{"num_hidden_layers": 8, "hidden_size": 512, "num_attention_heads": 8, "num_key_value_heads": 8, "head_dim": 64, "intermediate_size": 2752, "vocab_size": 40363, "hidden_act": "swiglu", "norm": "rmsnorm", "norm_place": "pre", "norm_eps": 1e-05, "positions": "rope", "rope_theta": 47200.0, "rope_fraction": 0.5, "qk_norm": false, "attn_scale": 0.125, "bias": "none", "tie_word_embeddings": false, "parallel_block": false, "init": "trunc", "init_std_qkv": 0.0283, "init_std_o": 0.00708, "init_std_up": 0.0283, "init_std_down": 0.00306, "optimizer": "cautious_adamw", "learning_rate": 0.000353, "lr_mult_qkv": 0.7, "beta1": 0.95, "beta2": 0.98, "lr_head": 0.00481, "max_grad_norm": 1.0, "warmup_steps": 450, "schedule": "wsd", "decay_fraction": 0.406, "decay_shape": "linear", "final_lr_fraction": 0.0, "batch_tokens": [65536, 131072, 262144], "max_seq_len": 1024, "doc_mask": true, "z_loss": 0.0001, "train_tokens": 1273000000, "max_steps": 9223, "dataset": "wikipedia_en"}
MLP neurons of a small language model. Each row is named by its layer, matrix (gate and up: input weights) and neuron, and shows model dimensions 80-143. Each number is 50 + 10 x the weight over its row's rms, rounded and kept within 0 to 99. A neuron's up and down rows have the sign that makes its largest values positive.
After each neuron's rows, "fires on" lists the tokens most often at its 100 highest values on Wikipedia text that the model never trained on.

L2.gate60:39 51 52 47 55 39 55 42 55 35 49 62 67 52 53 62 58 47 43 38 30 54 22 35 40 59 30 58 33 55 48 38 47 53 52 64 36 44 50 63 44 70 54 49 51 44 53 49 41 45 51 42 57 36 44 53 65 62 60 64 67 47 34 52
L2.up60:51 47 64 55 48 59 58 58 46 31 44 49 52 60 47 40 49 44 45 40 45 63 59 57 47 36 66 48 63 37 54 60 63 68 47 58 54 52 54 37 31 54 35 63 71 62 57 66 43 52 38 55 41 39 47 52 60 38 54 47 50 55 41 60
fires on: " the", "\n", " ", " around"

L2.gate14:36 44 47 39 67 41 48 44 60 54 44 42 63 48 40 50 36 41 35 54 50 61 61 59 57 30 68 49 52 32 60 43 44 40 54 61 60 51 51 37 37 57 41 61 66 51 43 43 31 54 37 35 47 59 52 58 47 40 63 45 57 62 39 52
L2.up14:58 63 44 55 49 38 48 52 62 43 54 57 68 33 47 53 48 49 46 55 46 39 39 53 32 53 63 65 48 44 54 33 50 37 51 59 47 57 64 58 65 56 53 59 51 45 55 37 50 38 65 18 48 53 52 62 46 54 57 47 45 47 44 47
fires on: " and", " the", " ", "==", " a", " |"

L2.gate2009:58 58 56 58 54 67 67 37 43 45 55 63 50 49 36 36 56 52 52 68 43 45 28 42 56 36 45 50 42 53 50 60 21 60 26 41 61 56 51 37 57 55 45 49 61 50 36 48 41 61 44 26 54 44 66 48 55 58 48 52 56 53 70 53
L2.up2009:38 58 44 49 53 61 39 31 49 72 62 52 38 60 64 48 53 55 51 64 61 51 41 59 57 55 58 51 46 55 40 45 61 39 48 48 53 58 35 36 53 68 51 34 39 37 43 58 37 56 61 61 54 47 61 41 48 68 59 56 32 53 54 41
fires on: " |", " /", "–", " ", "-"

L2.gate685:60 56 49 64 70 33 60 41 55 43 42 55 48 63 41 67 46 43 59 45 46 34 43 46 44 42 50 52 46 66 47 38 54 55 52 19 56 51 49 53 62 37 41 43 35 53 41 56 39 41 48 58 52 75 50 39 54 41 53 59 54 43 57 57
L2.up685:69 48 45 49 57 42 39 62 55 54 71 60 55 51 48 42 59 56 54 57 52 42 53 60 62 73 33 57 65 77 45 56 39 38 45 41 61 50 44 59 47 54 43 43 50 67 70 66 40 53 53 55 41 39 47 69 62 59 31 49 54 43 43 50
fires on: " It", " |", "0", "9", "\n", "=="

L2.gate1880:55 38 43 46 71 44 47 51 50 53 59 34 62 72 37 41 50 52 66 53 49 22 36 38 51 51 62 57 33 51 54 55 55 42 40 52 44 63 36 37 51 41 65 60 50 48 60 52 44 44 36 45 48 40 49 61 48 58 30 44 55 59 46 62
L2.up1880:39 59 68 48 45 51 45 28 50 40 45 53 54 38 45 48 49 51 58 66 50 56 59 51 36 52 35 60 53 63 48 48 48 49 45 61 43 41 58 39 64 57 45 67 64 41 49 46 40 58 49 47 84 52 44 62 46 52 41 39 58 72 53 60
fires on: "\n"

L2.gate1524:55 63 44 48 61 58 55 58 47 40 52 50 74 50 46 51 54 43 35 72 47 57 34 61 50 45 38 48 53 41 55 53 46 26 34 47 53 42 48 53 34 60 55 51 47 52 41 60 49 58 47 44 58 41 42 72 56 47 33 64 45 52 47 45
L2.up1524:51 39 60 48 62 52 54 26 43 48 49 37 37 55 32 46 46 70 48 50 43 43 58 46 64 30 64 46 63 55 58 51 38 62 45 47 56 51 41 65 36 41 60 51 51 49 56 50 47 51 63 45 53 44 43 36 52 54 48 34 39 64 64 47
fires on: " ", "5", "2", "8", "7", "6"

L2.gate2337:48 55 57 47 45 52 48 51 53 45 55 57 67 53 51 51 46 55 53 66 38 42 68 58 57 44 35 47 43 51 50 52 53 48 45 46 39 42 66 49 53 65 60 60 45 60 62 66 35 34 51 51 42 62 39 52 64 46 50 52 42 36 51 31
L2.up2337:57 46 72 17 62 49 34 39 51 54 61 41 54 39 48 29 59 58 41 48 39 53 30 58 54 40 53 45 62 33 71 52 55 50 36 55 42 64 54 55 45 62 65 52 54 50 38 39 40 52 61 46 48 36 55 39 57 53 30 55 32 47 41 39
fires on: " (", " |", "1", "8", "7"

L2.gate1618:28 30 56 46 52 39 64 50 32 57 59 61 59 51 58 56 61 46 65 51 31 65 57 51 66 45 42 50 49 53 46 40 40 59 59 27 62 44 46 43 41 58 65 47 41 42 56 41 37 51 38 43 61 48 43 36 59 50 58 37 72 67 57 50
L2.up1618:37 57 38 65 53 61 58 50 67 60 37 53 49 67 60 63 70 44 47 33 49 35 55 48 41 57 45 40 54 45 34 54 40 35 62 37 51 71 71 68 64 56 41 46 40 50 49 48 48 36 51 58 38 54 46 49 54 46 55 48 55 58 31 52
fires on: "\n", " "

L2.gate1110:67 42 50 51 59 30 27 36 66 44 48 58 49 48 59 58 57 41 47 38 44 44 49 42 69 26 51 58 48 35 40 55 37 56 48 38 66 67 37 30 57 49 49 64 53 39 42 34 45 41 63 61 55 52 61 48 41 53 53 42 52 54 73 40
L2.up1110:51 58 53 56 64 50 66 33 61 59 64 55 44 52 38 35 52 41 69 69 53 49 63 45 57 41 54 43 51 49 48 60 32 58 32 40 35 40 52 44 43 54 59 47 70 61 51 62 53 46 66 46 40 52 57 45 38 48 47 55 55 60 50 47
fires on: " of", " a", " for", " like", " the", " ("

L2.gate785:38 47 30 38 58 55 54 37 65 58 45 53 47 43 29 46 52 30 60 55 48 21 51 51 63 50 61 65 72 43 71 38 39 51 51 61 36 40 50 43 50 52 64 53 66 60 43 34 42 55 49 53 43 59 45 51 75 65 56 61 45 44 36 53
L2.up785:67 52 35 53 57 21 53 42 53 26 55 45 43 46 50 52 39 58 39 54 38 39 29 47 59 36 50 61 50 44 49 58 53 57 55 57 42 43 45 52 47 54 53 53 39 57 50 68 52 42 60 49 75 27 40 56 57 55 48 38 48 57 34 60
fires on: " the", "0", "1", " |", " of", "9"

L2.gate216:73 51 42 40 36 38 56 44 30 33 45 57 33 29 42 46 52 55 50 49 52 46 24 33 53 44 46 73 50 69 57 56 37 54 57 53 59 45 26 32 54 40 49 64 61 43 44 55 42 49 39 52 39 53 42 53 68 68 50 53 38 48 40 43
L2.up216:42 46 59 53 59 58 62 52 38 70 55 47 65 70 68 48 35 56 52 72 54 44 55 37 79 50 63 55 57 44 59 52 47 41 43 59 52 44 33 41 52 45 42 46 42 36 36 48 47 61 58 35 56 47 42 57 46 59 39 37 41 51 35 31
fires on: " ", " |", ";"

L2.gate1221:63 54 59 32 52 19 58 49 57 53 64 47 56 65 50 32 65 58 65 56 50 51 35 54 50 61 56 54 56 53 48 48 48 37 49 38 57 78 48 52 47 46 61 52 49 42 40 58 56 65 48 42 50 38 44 65 52 35 53 40 55 55 52 49
L2.up1221:49 47 42 49 41 39 37 53 48 68 52 60 39 50 57 34 39 46 41 54 51 37 42 42 18 53 50 41 60 54 30 57 44 63 42 67 41 60 43 49 70 55 57 47 45 55 53 39 43 44 50 52 41 46 39 78 66 32 42 47 62 50 26 48
fires on: "0", "2", "9", "4", " ", "1"

L2.gate1885:61 49 35 43 56 51 66 46 58 48 59 63 49 47 33 42 56 61 39 45 43 45 36 47 47 32 30 60 37 48 49 38 46 56 36 36 37 41 48 40 58 56 57 45 50 55 60 52 17 46 49 53 68 60 65 57 41 46 49 40 56 55 57 50
L2.up1885:61 44 45 67 45 48 58 50 60 66 50 52 49 57 39 45 37 59 50 55 39 47 64 46 46 69 49 47 60 44 47 48 43 55 73 49 55 48 49 40 37 30 48 58 60 37 37 44 55 43 48 51 40 36 34 46 61 62 27 61 68 36 47 48
fires on: " W", "s", " the", " ", " L", "\n"

L2.gate2212:47 49 33 42 60 65 46 57 57 59 42 49 50 48 51 41 52 40 49 43 37 52 48 37 33 59 59 65 49 31 79 38 49 49 49 46 39 67 30 59 80 64 46 48 56 60 45 50 60 45 63 58 52 49 57 48 70 55 54 43 61 50 47 54
L2.up2212:53 57 63 54 46 51 51 47 49 40 33 32 49 55 42 50 35 39 61 37 49 48 63 49 53 56 44 44 57 54 53 63 43 45 41 54 78 53 50 49 44 37 40 37 54 49 39 55 49 58 48 48 55 49 59 59 56 43 57 51 71 59 45 23
fires on: "==", " =="

L2.gate2003:51 36 31 41 56 25 42 39 61 57 38 46 65 49 51 51 41 53 56 32 57 42 43 54 67 57 27 45 33 65 44 43 43 42 61 45 50 61 60 28 47 32 59 41 57 64 67 55 48 50 37 41 54 46 43 37 43 42 35 58 56 57 37 47
L2.up2003:51 60 51 31 57 31 43 45 47 49 52 58 63 41 52 42 45 75 43 56 57 54 40 29 47 51 56 57 46 59 62 37 57 61 58 58 52 61 43 52 49 55 40 33 45 56 73 49 63 64 55 48 49 32 57 49 46 36 42 52 28 59 51 58
fires on: " ", "-", " than", "est", " a"

L2.gate1650:34 59 48 52 63 40 51 36 47 74 36 46 42 47 39 46 58 51 49 51 54 49 39 51 53 55 49 68 53 53 49 35 61 52 26 34 52 43 44 29 51 58 58 43 55 52 52 62 65 34 52 31 65 49 52 28 77 56 51 58 68 48 27 68
L2.up1650:51 49 41 50 47 47 42 53 74 49 41 54 52 55 44 51 40 30 45 57 41 42 50 45 29 61 39 34 47 50 57 54 65 32 45 39 62 37 49 55 52 52 62 65 51 36 51 49 52 42 51 40 58 36 47 43 50 53 62 49 52 51 66 46
fires on: "-", "'", " of", " |", "/"

L2.gate571:50 47 47 46 41 48 65 57 35 68 60 56 58 64 41 58 51 48 46 29 44 57 55 34 57 57 61 45 52 52 49 30 46 50 47 35 45 50 44 45 36 59 45 58 37 56 39 28 43 59 54 36 65 55 51 37 58 41 62 52 41 45 53 55
L2.up571:52 36 36 38 54 50 52 49 47 45 49 36 60 56 55 46 53 42 57 46 35 24 52 61 56 49 39 48 46 43 61 41 50 34 55 41 47 52 54 55 44 53 42 51 49 35 43 38 50 56 51 45 55 48 38 46 42 58 41 42 54 44 64 42
fires on: "\n", " in", " ", "-", " his", " she"

L2.gate702:56 39 48 51 59 50 54 57 60 68 50 58 61 64 47 51 65 46 41 67 48 53 54 48 58 54 45 54 51 45 46 41 60 56 52 51 57 50 50 45 65 69 52 51 62 39 40 42 42 56 56 47 53 34 44 61 56 42 51 59 34 59 40 58
L2.up702:40 40 49 43 28 55 45 46 52 45 51 50 36 68 51 39 61 47 59 56 39 43 62 56 63 62 66 64 50 74 44 47 64 73 56 43 38 62 51 61 50 48 43 49 64 55 56 53 74 54 58 42 51 54 58 57 45 59 76 65 31 29 35 52
fires on: " such", " as", " of", " like", " named", ":"

L2.gate2131:45 45 39 47 50 53 52 63 49 52 43 42 52 52 46 50 52 55 38 57 43 43 63 29 61 58 54 50 63 45 40 49 30 42 61 27 47 56 53 39 53 59 40 49 42 42 30 54 41 24 19 35 48 64 55 45 72 46 39 56 54 40 36 45
L2.up2131:54 62 53 45 46 53 49 70 60 59 30 51 56 41 50 44 44 46 54 56 39 47 50 53 31 48 51 31 36 49 33 40 62 46 40 51 51 42 41 47 37 51 49 50 40 55 56 38 25 59 56 41 39 40 64 59 32 43 56 39 37 53 52 49
fires on: " ==", "\n", "==", "|---|---|---|---", "Production", "Other"

L2.gate245:27 51 37 58 61 33 63 50 58 47 60 39 63 61 47 37 75 38 37 67 38 67 63 39 35 50 49 50 44 38 35 53 56 55 55 44 31 61 58 27 66 60 63 43 45 47 43 46 37 53 36 27 67 61 51 47 42 36 52 53 54 47 52 46
L2.up245:38 55 63 50 46 52 54 56 80 33 42 54 59 42 56 48 50 60 51 45 67 50 45 47 34 37 46 61 39 50 25 65 45 61 57 69 45 50 48 48 49 45 35 59 56 55 36 56 55 55 42 45 50 43 44 55 62 39 63 58 34 48 51 62
fires on: "\n"

L2.gate973:61 45 52 27 54 56 74 61 43 70 54 34 74 63 58 55 48 41 49 62 37 49 43 37 47 60 57 41 39 45 49 53 47 32 44 53 50 50 48 44 26 59 46 58 60 44 50 60 50 55 54 54 50 60 51 49 57 53 52 36 48 65 51 55
L2.up973:67 58 66 53 41 35 53 28 48 53 60 55 65 46 37 43 63 50 47 47 58 56 63 62 59 59 43 63 83 30 56 41 38 46 42 50 54 47 52 36 41 72 48 60 60 26 55 43 63 70 44 39 57 76 33 62 48 45 45 59 53 59 50 57
fires on: "\n"

L2.gate7:58 35 52 32 52 61 38 24 65 48 43 40 60 56 55 53 50 40 51 44 51 40 45 38 33 52 61 39 60 46 47 42 39 65 37 43 35 65 55 37 58 54 51 69 50 56 40 50 38 41 32 37 46 39 48 49 48 56 56 44 89 58 63 53
L2.up7:51 65 54 58 57 53 54 41 56 49 59 62 44 52 53 26 49 50 46 56 39 53 49 45 59 52 67 49 50 53 31 31 47 35 46 49 39 55 40 45 61 24 39 39 51 45 53 43 38 61 43 54 44 61 49 41 54 57 47 57 71 53 54 38
fires on: " |", "-", " (", "\n"

L2.gate2227:51 47 41 60 45 42 36 38 34 57 45 41 53 44 43 41 45 55 47 33 55 50 47 37 41 54 54 65 68 42 51 56 38 60 27 36 35 64 45 54 52 48 49 48 44 53 48 65 59 50 47 55 51 30 50 42 61 45 51 59 56 50 34 57
L2.up2227:55 57 49 45 44 46 61 52 48 48 48 53 48 60 70 43 49 41 58 52 49 26 49 75 54 49 43 53 28 63 43 41 52 36 61 58 51 56 57 58 52 70 72 49 38 41 39 45 34 58 50 43 53 47 18 79 38 50 57 53 52 38 53 40
fires on: "–", "-", "st"

L2.gate717:45 32 23 44 69 38 63 61 62 59 58 58 56 53 43 33 64 51 43 37 46 44 50 58 38 48 38 36 71 48 41 25 34 35 55 64 48 45 51 52 43 56 45 63 55 67 62 50 40 58 49 56 51 37 54 66 57 41 31 66 37 43 43 37
L2.up717:52 50 44 41 62 35 36 40 63 44 49 47 52 53 53 51 62 53 47 50 43 43 67 57 56 56 57 32 49 53 66 52 46 54 48 59 60 60 40 36 49 49 59 50 45 49 34 54 39 47 44 44 49 44 43 44 58 54 65 55 48 55 61 38
fires on: " ", " old", "1", "6", "0"

L2.gate1728:66 42 42 46 68 56 64 51 58 60 60 41 50 68 53 54 52 33 42 40 26 50 37 40 54 52 65 42 65 56 44 50 58 59 61 42 55 33 31 47 43 69 52 35 23 36 55 46 57 45 55 49 44 41 48 45 68 32 48 58 61 58 59 64
L2.up1728:48 50 44 51 46 39 53 78 42 48 42 56 58 50 51 57 39 64 53 43 59 41 34 45 51 49 77 71 40 46 46 53 44 50 42 47 40 44 51 49 58 44 51 60 41 48 53 52 58 43 62 49 55 43 49 50 44 53 34 54 75 44 65 43
fires on: "5", "6", "3", " the", "7"

L2.gate1696:48 37 57 54 52 33 55 52 59 59 64 55 48 57 56 47 57 61 62 63 38 34 63 38 52 54 33 48 34 53 57 35 59 48 31 54 39 64 55 52 68 60 57 48 54 65 61 45 42 54 51 45 58 43 50 52 42 45 60 60 51 60 64 70
L2.up1696:62 54 46 48 41 62 59 59 55 49 46 63 43 63 50 67 73 55 56 52 59 46 68 65 56 66 37 59 58 62 53 38 54 55 48 51 46 48 53 62 63 67 60 58 73 60 40 41 53 56 63 54 59 61 40 38 56 57 67 56 63 71 52 29
fires on: " ", "1", ":", " as", "2", "5"

L2.gate1448:59 38 61 40 50 47 42 50 48 45 35 55 56 55 62 41 48 58 40 47 54 57 40 48 55 47 26 36 55 65 50 44 31 55 42 57 42 50 43 54 49 62 42 46 53 41 35 61 43 33 41 50 61 62 50 70 72 51 56 55 58 45 36 45
L2.up1448:51 51 38 43 46 45 56 47 36 40 70 63 43 46 10 42 43 60 61 45 48 50 46 44 45 36 62 49 60 47 57 41 54 55 36 54 50 52 41 63 36 56 27 40 58 58 49 40 56 42 32 49 52 30 47 45 46 53 46 27 52 50 54 60
fires on: "8", "9", "7", " |", " "

L2.gate399:52 43 47 42 46 39 44 44 39 44 71 43 60 55 66 51 57 43 48 45 60 41 57 67 48 55 28 65 42 35 46 49 16 39 36 27 50 74 46 73 62 33 70 45 44 56 59 57 43 49 44 37 64 52 72 52 52 50 45 43 50 50 53 62
L2.up399:55 62 42 48 41 58 56 38 45 43 51 27 59 58 56 63 68 68 54 34 49 38 64 61 43 41 45 46 52 32 42 28 34 46 43 76 45 51 42 56 68 44 39 39 64 52 58 47 41 54 82 58 65 49 48 44 51 50 53 56 30 47 59 45
fires on: "-", ":", " ", "4", "1"

L2.gate2194:49 42 48 34 54 47 52 26 48 44 16 38 49 51 63 22 68 46 60 48 38 42 41 51 18 55 52 49 36 46 48 28 40 49 50 51 48 30 72 56 71 46 62 51 42 73 39 55 35 57 61 42 60 44 49 51 62 34 50 45 46 71 56 41
L2.up2194:47 51 59 49 48 71 50 52 47 54 49 56 51 55 52 40 51 59 67 54 45 58 74 42 64 43 40 48 51 48 54 32 38 54 67 53 45 65 51 52 48 54 58 50 42 74 42 55 39 40 50 64 68 34 26 50 36 54 46 51 58 40 55 28
fires on: " ", "2", "4", "0", "3", "7"

L2.gate24:38 39 54 54 48 45 65 45 44 58 59 33 43 36 35 53 55 60 72 69 39 50 55 59 49 45 63 37 43 53 38 48 55 46 45 32 46 50 39 65 79 56 47 47 38 42 46 58 37 43 37 62 43 66 60 53 48 29 56 43 51 38 50 50
L2.up24:59 34 60 67 56 43 45 64 37 58 71 48 50 51 56 48 54 55 72 53 48 46 53 53 68 69 27 53 52 50 51 47 58 48 42 42 33 57 59 42 55 58 48 47 54 49 39 45 38 33 31 45 29 59 32 47 42 60 46 40 53 54 49 48
fires on: " \"", " as", " age", " the"

L2.gate336:41 35 59 57 56 49 53 39 37 59 56 51 52 57 38 59 37 49 58 57 44 43 50 56 47 62 26 71 52 51 33 62 57 38 51 41 51 46 48 47 62 46 66 33 45 45 54 53 31 62 35 59 54 60 45 40 27 38 30 62 56 48 52 63
L2.up336:46 44 63 52 56 68 46 42 34 55 63 35 56 56 76 44 45 45 56 65 55 40 50 44 56 44 54 45 45 38 41 49 52 44 52 41 49 45 58 56 36 55 62 45 59 59 65 47 53 64 40 68 41 50 56 49 38 48 43 48 40 51 51 62
fires on: " \"", " a", "'", " one", " an", " as"

L2.gate2518:50 38 48 24 51 57 59 65 47 43 51 44 65 51 57 27 70 54 58 52 41 59 47 44 25 59 67 77 43 37 56 53 32 60 36 38 36 68 53 54 56 49 54 68 55 44 50 43 61 62 45 47 56 54 74 60 52 40 59 44 56 66 40 46
L2.up2518:40 37 37 49 51 42 55 71 50 55 54 45 70 48 40 44 56 36 45 48 31 29 59 43 58 50 37 45 61 50 65 45 46 47 49 58 61 54 68 35 55 56 41 57 54 43 54 47 43 63 50 45 73 71 33 46 52 38 59 57 55 46 52 29
fires on: "\n"

L2.gate474:55 60 38 59 71 43 51 53 71 47 45 52 54 70 52 51 60 46 48 55 65 44 52 60 52 65 69 66 48 45 52 56 47 56 45 32 50 61 37 53 78 52 49 55 36 63 28 46 66 51 41 33 46 75 51 52 57 35 63 63 55 55 38 63
L2.up474:53 47 71 47 38 51 50 55 35 41 46 63 50 66 51 42 70 55 53 42 38 44 66 66 47 54 57 53 43 45 46 65 60 38 55 58 52 55 55 66 38 46 35 72 50 69 36 60 42 58 57 45 44 44 52 66 33 54 61 68 42 60 64 41
fires on: "==", " ==", "==="

L2.gate247:47 43 56 51 51 37 48 29 68 58 44 46 57 54 37 55 44 42 50 64 41 57 54 64 31 38 47 60 45 40 45 50 46 65 49 40 60 60 40 36 50 54 60 51 46 31 54 48 36 36 51 46 44 52 63 56 52 56 40 53 46 39 58 43
L2.up247:57 60 64 58 46 37 53 37 38 62 50 58 39 39 56 63 49 63 50 41 49 46 48 56 67 50 57 28 39 48 48 47 60 66 55 40 49 53 51 62 73 63 46 48 55 50 31 53 48 43 43 56 55 44 48 56 48 65 75 34 70 59 63 30
fires on: " the", " of", "-", " in", "s", "("

L2.gate2553:51 35 32 54 49 40 56 68 67 60 45 64 48 45 51 39 63 51 34 63 43 72 44 47 50 57 49 46 28 63 33 35 48 77 38 27 52 39 53 38 44 54 54 41 45 35 45 67 52 63 49 44 59 31 57 35 42 48 55 56 76 30 60 57
L2.up2553:50 56 55 57 56 63 52 47 66 33 35 57 55 65 71 36 64 39 50 13 59 51 64 50 45 51 40 56 38 44 53 70 39 75 56 49 63 44 49 47 39 45 59 67 58 37 51 40 40 39 58 58 35 40 42 59 66 52 34 51 60 35 54 35
fires on: "\n", " the", " ("

L2.gate1862:42 53 41 53 39 30 63 63 56 51 61 43 69 63 40 63 58 54 50 63 50 44 49 50 69 41 43 44 55 40 60 45 61 44 23 66 58 51 45 36 49 56 54 58 47 61 33 40 48 56 42 46 49 63 57 45 45 36 62 58 42 63 72 62
L2.up1862:63 67 56 46 50 58 54 55 63 59 44 46 35 44 46 43 50 60 59 41 59 68 61 50 66 54 42 22 66 55 45 48 66 63 45 47 62 56 43 55 50 58 45 41 58 61 77 67 33 55 62 53 45 41 41 43 42 48 49 50 44 47 62 43
fires on: " ", " a", "2"

L2.gate1766:63 37 41 51 57 47 49 39 68 54 44 40 48 44 55 49 62 46 54 52 47 30 57 59 53 70 31 51 51 47 44 52 48 38 64 27 47 68 50 54 45 50 60 47 40 67 49 42 53 56 50 44 55 68 42 69 43 57 38 46 66 55 55 45
L2.up1766:33 43 46 43 49 41 53 54 51 42 63 39 54 52 53 42 50 51 41 48 48 45 63 39 28 64 55 61 45 41 14 36 50 48 57 45 29 64 60 53 51 39 44 59 53 50 67 39 44 51 56 46 74 56 47 58 49 34 59 45 39 64 52 54
fires on: "-", "9", " been", " ", "."

L2.gate1443:63 42 66 35 42 44 51 44 48 33 47 51 46 60 35 38 47 36 43 50 56 48 53 65 54 62 44 53 48 52 54 42 41 44 48 45 60 49 52 58 56 49 53 34 63 62 63 56 34 56 70 30 54 52 25 51 49 63 34 31 33 57 61 47
L2.up1443:49 35 61 43 36 54 49 44 39 36 51 41 39 40 41 56 57 50 44 58 56 33 52 63 42 42 60 54 45 45 41 43 36 59 42 42 47 26 47 61 57 52 47 53 53 53 66 47 52 39 47 51 63 56 40 60 62 55 39 30 48 55 54 44
fires on: " ", "0", " |", ".", "2"

L2.gate2171:44 55 41 53 67 61 47 48 47 35 58 51 50 59 52 48 59 49 52 63 42 44 54 51 40 48 57 63 35 49 67 34 45 55 44 49 61 34 43 66 52 53 42 57 33 49 55 63 65 51 32 57 56 57 60 39 47 69 66 47 48 52 54 72
L2.up2171:48 43 61 56 54 64 46 63 65 45 50 44 45 71 55 38 40 38 64 51 50 44 38 23 27 59 47 51 54 43 54 66 41 46 38 61 45 62 50 47 49 60 46 49 55 36 42 39 50 48 54 57 48 44 55 41 61 58 49 48 57 44 52 64
fires on: "\n", " (", " Union", " |", " such"

L2.gate2343:58 28 50 61 84 47 66 48 62 54 49 47 54 62 63 45 47 41 26 54 41 34 50 51 39 47 62 64 51 51 46 53 49 44 49 54 55 44 47 45 51 46 29 50 43 36 52 50 33 41 42 45 35 53 58 47 61 48 41 40 48 50 29 44
L2.up2343:53 59 62 49 62 64 51 69 33 42 54 46 44 61 62 44 62 46 34 52 44 49 61 67 60 50 47 45 57 52 38 59 44 43 43 51 47 35 41 53 44 46 49 54 65 46 46 52 74 64 52 51 44 34 40 66 52 47 58 37 56 70 43 43
fires on: "==", "===", " ===", "2", " =="

L2.gate2268:54 44 27 63 52 49 66 40 48 37 39 48 51 49 60 31 45 60 49 44 53 50 61 42 40 47 59 52 58 45 47 49 47 46 59 50 38 51 41 53 73 46 58 59 25 60 53 48 45 54 51 58 75 49 45 49 64 54 53 67 41 59 59 49
L2.up2268:48 54 38 59 33 47 48 50 57 56 47 37 65 52 64 60 48 52 60 51 44 34 51 55 59 41 46 71 55 45 43 33 55 48 55 47 33 54 55 42 40 56 69 55 53 54 51 69 42 51 51 56 53 56 31 58 43 53 31 45 49 48 33 42
fires on: "1", "-", " death", " ", "3", "2"

L2.gate861:54 67 38 66 61 48 61 45 61 68 37 50 59 51 54 51 35 59 48 41 59 37 44 49 68 61 54 48 57 45 53 50 29 44 38 62 55 39 46 65 60 48 60 62 45 58 43 61 44 59 51 41 43 55 46 52 55 38 56 39 65 41 35 53
L2.up861:63 53 58 54 46 49 37 48 67 40 36 53 60 49 52 34 53 52 53 49 67 48 45 40 41 57 61 55 42 49 66 61 49 55 53 52 46 46 43 52 48 58 34 57 34 48 42 56 41 70 43 43 36 32 39 51 39 62 66 51 51 34 37 51
fires on: "\n", "===", "==", "s", " "

L2.gate227:67 52 38 54 67 41 56 52 57 62 45 34 46 68 50 41 62 45 48 58 51 62 46 48 57 37 73 37 51 65 69 53 58 50 49 40 55 61 57 55 37 64 64 41 43 51 39 60 42 62 56 67 47 66 45 39 44 52 42 41 51 46 39 46
L2.up227:48 39 57 24 43 34 40 37 43 62 60 69 38 55 41 59 57 45 55 28 63 31 37 40 43 43 53 64 42 51 44 45 53 68 36 72 31 40 54 59 58 53 59 46 48 61 44 49 33 39 53 54 59 53 40 35 57 59 53 56 66 49 61 47
fires on: "9", "8", "7", "6", "5", "0"

L2.gate1465:53 52 40 52 46 48 53 39 54 59 45 48 27 63 43 40 52 51 65 56 43 30 45 52 47 64 42 52 27 61 56 52 30 47 24 35 53 53 57 40 65 66 58 58 48 42 48 43 48 53 41 45 66 42 52 45 57 57 52 59 64 56 30 53
L2.up1465:69 58 36 63 36 68 51 45 64 61 28 43 52 64 41 47 55 48 47 49 57 48 48 44 57 54 68 60 46 46 47 57 57 36 57 39 54 41 50 44 40 49 51 52 47 44 43 43 41 54 54 47 64 51 62 48 61 69 69 56 74 51 50 48
fires on: "-", "–", "0", "1", "2", " |"

L2.gate1655:60 53 39 28 45 53 53 44 50 68 51 48 53 43 45 39 47 69 51 44 48 49 57 38 47 48 48 47 37 61 70 57 40 74 50 48 48 44 48 44 75 55 57 45 56 54 35 52 51 60 61 43 56 36 57 43 69 44 53 64 44 53 40 66
L2.up1655:64 61 51 50 34 60 43 70 38 46 66 34 48 68 60 52 48 66 66 53 48 52 47 47 46 41 51 65 47 68 47 38 41 42 48 36 62 61 65 56 57 67 57 39 51 60 58 54 58 49 42 37 56 45 39 51 64 53 36 53 65 57 44 45
fires on: " of", "-", "ap", "ed", "st"